Weights of a small GPT-style language model, trained from scratch on English Wikipedia: 6 heads of 64, 671M tokens.
MLP neurons of a small language model. Each row is named by its layer, matrix (up: input weights) and neuron, and shows model dimensions 0-127. Each number is 500 + 25 x the weight over its row's rms, rounded and kept within 0 to 999. Numbers have three digits each.
A block is one neuron, or neurons of one layer that tend to fire together. After each block is what it responds to, as a language model described it from the Wikipedia text at the highest values.

L3.up12:510556526544482490528475492475524533515517508506517505499466480472512509492504544512449526488485534517509527493482496480528498478533499463506481492461503472524504527509532449499480564496501517545502470462519503524461502531496497484498494441532492517523499481500510508496451529505488481452484498521527485520491500482538499494536486488479507504509474463503536479507499471503498493511521
L3.up80:535502541474485538511501476523551483511476442489523499515447505495498498543491512500524505507473505496481540528508479528515527487522477536507521508501521492462503525463507441528534519494512516500521501493526505491495431483455471549445466506510539479529466525516531516479441440514505498485466550499498534536462495502491507474515531486526527509522470496510517503508510500526501519480504
L3.up272:549473545482488540525501450487522567499462501503493473495513495545482489537469477536505536506465481537501465449472491481489502477512509493518542496543512521470494552496510558529492495450559469564525503501517493477450489486510532496484482451497500502466495499497550512486441513524495495504468527508497499490492487485518499494513529525546543493516525534483492493469489518489463554485497
L3.up471:541507566493495522503477533481514496490509464512474491532485489483504542495502532472453482496481474524481513508458476474525508499518463530520516497502518500522495527490523502548527523521519502518526493492509484484445489520484519516448481472508492505504527513513542487494505488526475482459491502522498492539485531468472484507517479497502504496505518481500531487513541499523499534463544
L3.up548:497499519476518512553505526489512481472501488531483480472472490501471510536527552518511487500466475526515478513503482497519521469512478497488545515522493463537475564485541465528478499488503504513471504514480521496498437545475509503481465465510551526551509520491485461503454484481513499507488497500522487515484527470470550494519508510525497531511517496512505489499501447525451499527496
L3.up864:501490526485490526501523537496481516524505492504501494525530468515501501502480458483515476510514466525449522471486551512483512503527465509523548525497469481527502493492520482486496492489536522481507497498533531493478467535453491534479460462549509474483519550520491482484431515518505502536512490518492435510426483519499515511543493494515528484468530504461499518484507508543487528504502
L3.up911:533455501502522503486512504509511495527463550523513507499482467487510460531517497487485464495473501506484493494479495470510509525497524504540515512508530485467493510506519459523500530480528494528526488446465509506466492465485481542493471462512519488533504522490529503469462472507530480523506516464483479486495548533471525479520492495525504491520466474478496471516509501524463522479530
L3.up913:560474547492519512501497507509476507452490507480510505523522498494495482461497517479507518528481504510522519502498538501515489476504492505485491540548544468433503551483531520529483480528533527559494509462518517501495487528456487534476458476504517507487482532524523471525453506496494465484540547553529504490492460493479493475522540501507496529480532496455463517513494473508493507483506
L3.up949:551529522509502511517516536455550536519480494481451491531499497472501507519533532541505489459469487507478460467514533481523502492503505526485521532538466455496465505508524528561466491507524525549498480500519500549479515506525485484482454481485484515483505506505494499514495505496501531477462529565527463498499506513499510512498499530526531537451484510489517496506512505480515518504537
L3.up966:526502508480499490480528526500484535479491550470487486506516478500478548531523487493486481501477479475498470521506527515454484485483491530535501486460523488482495509508523511495474485518500512524509508493495483512481509503465510544475470452477516495525514585479494501498486535545510509509520511496530485539510529460476517506492460501499476501496544453429492468489547472484491507487527
L3.up1006:544509514502516498487527527523527550518476520513498485488488466484496502470512515484487472510484493524474479502503509480475504480511472486492510524503489490514498551497512500528506555535530491500524461518506536527459525515459504532453433445519531514497553506513507505503481518527490473529507484520556479493486517501504496527483515511500526462520513465489511479513502459560498522485532
L3.up1103:527500507482507461471513494519520518527497572510444497502463494546508486516515491601512491492537475526520505492457507467478508476509471504506502528512473538525474525505498473514492504486475522519527471485476536541440505488544476491450442462484524480492490516515502522488486525520483469503526506460530474468484534524525491497498476509530534475536487526512495475471479503562494531486550
L3.up1108:554504552489557530508470505485516494525505550497522485488454459490470513484507521508512508470501476503523484492444528506487513473485523515525516493539586506498523543489505498497479491497492506508497463503479530480487507510472508504468472455520507492514470525461504527484465522504501503498488503526545526509496527490476528473471486528536501516501496473456464482495498520535485492521565
L3.up1223:524489511501493502463497517483488500520491481485483490532468482445526529542523509485484439479477484509446487514489519440530500515499488532523492516539486498514494512522494530513546464513533475532505453536452502561499463507481511537458477471493513507517480449557543485486485483533496494503499484535534505482499502491505484450502496486558502507517523503509468496522506502516500525520516
L3.up1300:523514514538491512481518484537514531538518498531488512504468472517535524517510532508516500505475508545533472485461492480448485514506500525516515514532481497543459493522556522514502484527508513526557434513481514489464516546473487522492472443507475490507497507504504499515476467517494530522516464549518446472465515511519468512496504450572488516528523514521486514518503478525460467470488
L3.up1448:532518513491478508530498495492518561498496464504510497541493516477479495555505508491518495505503436510516526508476548515480488506564495502536535518502541503454481508500459482474502501521529462533513494510512520506422520490500457487481496460511470532542432518480514457483447539497494499467509513509514493558456509523471470492538500494473525539494526511468504487487477527512516534472494
Description: Final word-piece completions. Final suffix piece of a long word split into several tokens, often in tables, names or job titles, such as microbiolog-ist, Innov-ation, Athlet-ic.

L5.up335:491473528464527491558514498528501537511539491514531470521498476507469525532509508528509518527480504494520510494465537497467499503491451502519509461511533539500475515548490504534528463516493515532500450516554526490519489536486450521492506486561476542482515484530532458502451484481514493504508552517517529519475503533491502492513525503543508525496504492524482484507513498526514514484519
L5.up644:516489507540526476506511515493484479491496485500531495546482510504487489573492494478520483488487486546477496508507485487451525498507502486507535493482491490482504517455532475511466473462507489530489508507514511496446503529495496518491471533483484558492465500509536450494433519507477438515475489470511501540496482491477490446554475482548536558491499510497490481500485518527476484518510
L5.up1270:551495479471467498501475520506517510502531495513457457505479472492464517544506490509579539504517486508485485502496521519496520537532473560537508512505482495488509530503536498470494467493484476535507476503460534522464508547460519506450491515482519487495516472481499504510500499488544474474520491503479496541496459521516531504512535515464541511507438498513507451494497536514507444505512
L5.up1513:514495507529512514534486585495491468503492537521493494540474483485507487575497511485562501504450496503478492481538492516453527512512452505519517507541511497479474522543514518479462518460521481465475498527521498495465499529451490523516467492518497517510478468482511479514418473488498506494546552498502491543484457492541539450500492495520506554501517511527511494497503477490505498519514
Description: Inside multi-word proper names. Tokens in the middle of capitalized institutional or titled names, mostly "of" and word-piece continuations, e.g. Ministry of, Fore-ign Affairs, Outst-anding.

L5.up209:494491529503450540490495470493517519461516548505506512510518496500495487450480473457515445497468504525535514506469524478469548493507527456507559518527507501495465528493541486480514526470494515458497505465500525538472509487471528504523478508487522561461495543459491505479473535534547513547535509542479468505436507480538523504528521492480478489450511515497499526506524474544474473474470
L5.up451:504480512496521475506451536506495504504537581519491521487511507504445480494520495490514504504482524517465445489515504506517482500495478506514484525474483497508529531480511482529486490555532540527539466504518493479482443492481509512473505528481542509472503463486471459465478522511513514468531533476487450485393485498520512525485540487491476524471501506513490513485525473519466487442461
L5.up520:525506554506480539499509514515489522444485535502462485510458462482484501443503519485473538507509485536508535485514490579502533454571539535512526505515505467507489472488524503493502548478504538505504520493513500541489481466489472554481505499535540508481522516519511511473463543488502527513495543487521475507480427520525527506512495508506489496482477520494493469507506511489493432490484
L5.up568:506490542477468481505448505488513492514491498487496525513532488504497505504485461512477456480506507534528508468489463550464478495470471493457497498510501526475506512533529509553483483518501559524505468537513493504483491490486460488484511498534459485488533501476500475504492497531481505466442541482468493513456509521528510479528496521504490535506478501513475506484503496516468477511474
Description: Wiki section-heading line breaks. Fires on the line break right after a top-level Wikipedia section heading like ==History==, == Plot == or ==Geography==; occasionally on mid-word pieces.

L4.up140:497486513492459523531510485465478516518472536503458535536532450475485486521512452509529494520468466518486537507486536534503527503519460490523538526506499491509464499507477478501493499501515577509534453521534517481506496529528472466481490499560545483449502471506487479472473517512495491514491535500523486515497439507543486538508485513527493493467504505510533491503510548553507511469502
Description: Paragraph-ending line breaks. Line break right after a paragraph's final sentence, usually following a period or closing quote, before a heading or new paragraph.

L4.up771:576477534523532526515520485496499535541469508486498521479476441501488503500480502542498510481525509575460510524504468528527518486549472518475476513535470524554494542492519524481496493542479520504545483502525510499453504507476483535509461456546528475515537498509523461510501479477477485474493523508475492472478517509495494530490495462501529453544481549517545479557533556509437505506496
Description: Final piece of names. Last subword piece that completes a multi-token proper name or term, such as Reinhardt, Mainardi, Massey, often in list entries or citations.

L3.up29:490493444495532502482487484514527506460484491519440546525479525514524486489486473476530488490517489494463519486506547538475486502487478532526496514504498518500518501516519554524487502512477533475517458499538526511505495509473472495487464503550530489503481486503487506481523509511535499500465517462456497495490488490495565555525480484534469484517532484491504510513523530540501514472525
L3.up63:496526507490521527545507551525502538461469488500498504527481498434502474543495519480531560455473497524516516474477504541473532482542473523464502524524538475471494536512471508515470498488528501514519503505500505500486480493451499496453471464505506521506491513487508504508505466486512476494446508510503494545533471497503524489524492461522515514445494468489489512481494548490539518513536
L3.up75:443480472559531486514465493483507458507464522505451518517493477425486511508506501494515492502467527503459510500508478522460499481523520496509489556541526507512482514560470498495500501498495493507511513489482484528497541478467501463541519533487515501514504525470466470518472500514462479515505455484492516500494510475539505509539473523519490523489535517520468471491544500525537509478478
L3.up87:523523516502505493509503507502507470501453516494458503531466507480484461497485513526516513493445471496465553507505499544485496442591438491469535514515548451521489469518503474507469528515526502497539476520513486497514509509490489530484482510556492462473488501545484466509491492497515498482454532496462495554459483504575496527522505502488479529460506487480496519505511540520501486482517
L3.up230:498503441520537515513449548513487505481502511478467485505452468452458487507516511480577558475482512492486479474514492516467503506504505511515502542550537501500525485505507465524521529492514499539506469474485493472495506534490522514478505532494477494518483507489496465473483512524502480513452504492437502479488514516527497485469484426529449511449502484499488467515560550500505483548483
L3.up259:541528540509511546486505454490464536462459473513492525522483494499510506485503547454468510507479571487512549507473487545464532435493480504501524495494496432512533556519554491505505525441495527536492477488511504512510497514503482491471460497518512502528470540494472474491474461499505474540458546535497511502471491518549495546484511489528508516543493494514510490522513478537496470485487
L3.up382:496480489481563551490488537503505467472520470506464502473523474480482514517503486454498493487466468497467584495513549498497503507516498485495472534479527483475515520495495483544554553476505555484505490472513521475495473493533484538477497496502507459509523558513494467482489515502470464545477518489474494492532451510522446511507500497519458505490472456522482505493507511509472423526491
L3.up433:515524507497483547513493477522470506488492526495455513501483468508490497511533481472516557493492504541448506472503533536483504447508484514513499524493491469517481551512490476524485482494503504549526456518499518524498512516428478504439492509521484468517533497513505496482484508508486507521491532499484485523449505504508488515513481463520472510486495506524501493526504480522512484457506
L3.up454:515537443502508538523444521504493509474508494499473491503525466497488468559483499455523536499484489551482514477492511541511538514541507504491495534501530523467484497520507499495471512507492535502486495496490536479494478450496493514516507437527488479526526498474517463487503515527503429532474488480453532496496495527535520512494455511523419498468463504512489459519501466473529454530483
L3.up559:493513469496512484528468557508479544507487528502499500513520474422480474522492484477526509465482469496470516510514522551483525528549488484538473516514520478475493517520496486495492506491518475494560495506497524486482490449481477520466450494543513478532508524477501491506501498478491541477473529497504506490478472493523530497563495468510465507459511488478495503519495550537511474472502
L3.up674:484528496473468528579461500503475528513501500503438575525508469508457483525508458522518535474456476502493528511534547541479498440505511499495501526487510512478513508500509469491501509511493504503499470549468497481509526489514469491497505475513483505480519486464490507456544506505483470514448545523485536518478494505574540498504473491515451507469486509498497481483495537511507453507492
L3.up845:506481475497527534497516540462499517470475515531488510480514469484462516567502464480493508505480491496486513480501499560496513492532507472506518523556531475442508532486486510502499529496477541486523474513517557516481486518489493522520478499546506463512475503492483501488487480504500463500467491465456498497530470536497508519536478535509450519474464515463510479496501519529534473477534
L3.up858:482515502481472552512474496524460483456483501480486555517505457445461487526497479448508519497496482525521525500519510531455517471544480511530495524510533493496522484525502447526489534491502511507525483481508525541520545497512503487526492528516531431440470486498492482489486517517492478472431509462465548447480488536524481489545458487507453518516469485455495468494529515501513484466500
L3.up1281:542467533491478507487505521494505514436483483480486488555504499513504521505495466496512525487502505535529560489506522585481491500523492484482507525462487454547508534485538478492489491498467540501549502485537464519507486507490459534490479517550512439441512512489508527503464478512550511498488551510501428543436521508517498534491514519489502487481488523497485521516522483508488485472476
L3.up1433:566533539516453523460504468508521501442500470498505484549493499532500578509507482486509512525488536545488530472492513563492472478508512494492536515484488481449502495485509501509521491483498536502511494513521560520485453474449511506458507526526511506425527518493496523486489522526513474522516521554483461474459537495502488511525497529497488510506523489534447497503500487496493484463518
L3.up1465:511482454504509529530472521503501531458468531502491488487507484456511466536508462496544531488460492524485509473509486542452524486509478500519519502568541505503512499493527503491465529474459474501553488476500510479525510485469483507495479517518492461482515495453502512469506506521503459522461526477452460483500489497525473509504477465500481485428482498455473477500527573494496504513519
Description: Wiki section-heading boundaries. Line breaks and markup tokens right after or inside Wikipedia section headings, e.g. the newline following ==History== or ===Breeding===, or an opening ==.